From a checkpoint of a small transformer trained on Wikipedia.
Architecture: learned positions, biases, capped logits.
Training: a variant of Adam for these matrices, 795M tokens, 6067 steps.
MLP neurons of a small language model. Each row is named by its layer, matrix (up: input weights) and neuron, and shows model dimensions 368-463. Each number is 128 + 32 x the weight over its row's rms, rounded and kept within 0 to 255. Numbers have three digits each.
After each neuron's rows, "fires on" lists the tokens most often at its 100 highest values on Wikipedia text that the model never trained on.

L4.up140:175030152209130177112086111167159162166184119097174124118084127125077139138105139082125085155126124128147115153133118142153121135134094216113074106134098160113118096122110122095163108162135182127122110077095152171192160124119094133159110067195145160096116112102076110107109140135107166117
fires on: "'", "s", " |", " Philip", " via"

L4.up2303:098098102159159105116164146143193093119107096081150133107166149084124140135180097131121119144118109147164113118114125158154136147122120162153143121100068122100111135148128110046156115120161125113144199100182161116093112163071137123090126076151135168082176160160127158116104121138104194144
fires on: ")"

L4.up2639:175121171092119084080084168119137112124207199162161119165119145138146144123105182162124157171152107143181145165147079074109097144137132117099103146150077099092119135118210122133132157127139226117135112164119099125129091079178119120143150090123136129085182123132116170134112120210076083143
fires on: " as", " As", " 18", " ft", " m"

L4.up927:098074150147164183148107165094090138120158105128100185119136123099141147146116154103100089170150141095098101092049117146131144160157102116144068104101180126117080090146130163101080127108109142123189140127083131104185126143135115088103175120079152089169105130049098159140118102156146169116
fires on: " an", " \\", " Bishop", " An", " so", " We"

L4.up1354:169128123207112081083090125144153133108118145146086090165149101200196107139137097141205107131119103114102187118133145087135079164172138101047096123118088092064127144167108116127140150172118072114162153087144143177111055147113153113140110153122075118114127140161099165135104138176045161168
fires on: ",", ")"

L4.up1813:122151112121155147084149160132125132152150110114101155119147084120095105098097122135186106168116113041119148068151106114125177141154152112150117172184165104108041193066166196116147125184095135133174105163126100118171146141069147157113169194069146154158109161117194095129159150129125163167
fires on: " ", "\\", " under", " Sen", "n"

L4.up41:126117153124132119168166120122112076156121125128123081126120116121080082132167075085184059139136133057140151113123121178133176124055165084175108141094110156061112131176171157172107125124109100157125138123161156121134144116098158165134156134172199184160127114124142104089104152130119161126
fires on: " as", "re", " per"

L4.up1203:135125115105074111145146144123147115092093132142092187166093131161163095113152096102124150111127140132136117078144114139119131184100145157061118073109132133140128147147149176156064117107163168040106127129058132141155069176086150170116152074153182126061102192114150165114094175138143148120
fires on: "\n", " So"

L4.up2893:141135182131118113156124149155110139114096087121131118116072110093156177147120156121157175152170142085099113110112165165097111142104146134122187112114108149122138119085147147110142130153087102165143067138158112099133241139140113144144113118136129107137126145142153135160122168146127172090
fires on: " with", " as", "'", "of", " and"

L4.up822:169164075089092128115152199124061101128137125168127112113148106145124143170210163087094151172070096125132185153091145133126094111166112129130103146139148175120102126160104144089103175098123154072165081157143162089152209162116135133133081178070172122129116165168136161161110077147128161139
fires on: "|", " High", " Candidate", " mother"

L4.up1935:116138135076080111114134134152148040129164146100125110111098146109115089123109126121155128143141115138116136164155119129116100149135149149151095157085077144089118119214128105135123147124114135129159117105095170108135144142164166096119116086108103140108121183063093152182181173130124077155
fires on: ",", ".", " and", " |", "%"

L4.up184:159129160087129109163098102106129081098127113083081154167104148078093150133157164119080143177098126146154138136137113095123075189129175173091132093087122120133163167105115127137070160160102141142157093125168108196140166127165081145137119102157123187104079135140160144110111066142122103074
fires on: "\n", " |", "e", "\n\n", "}"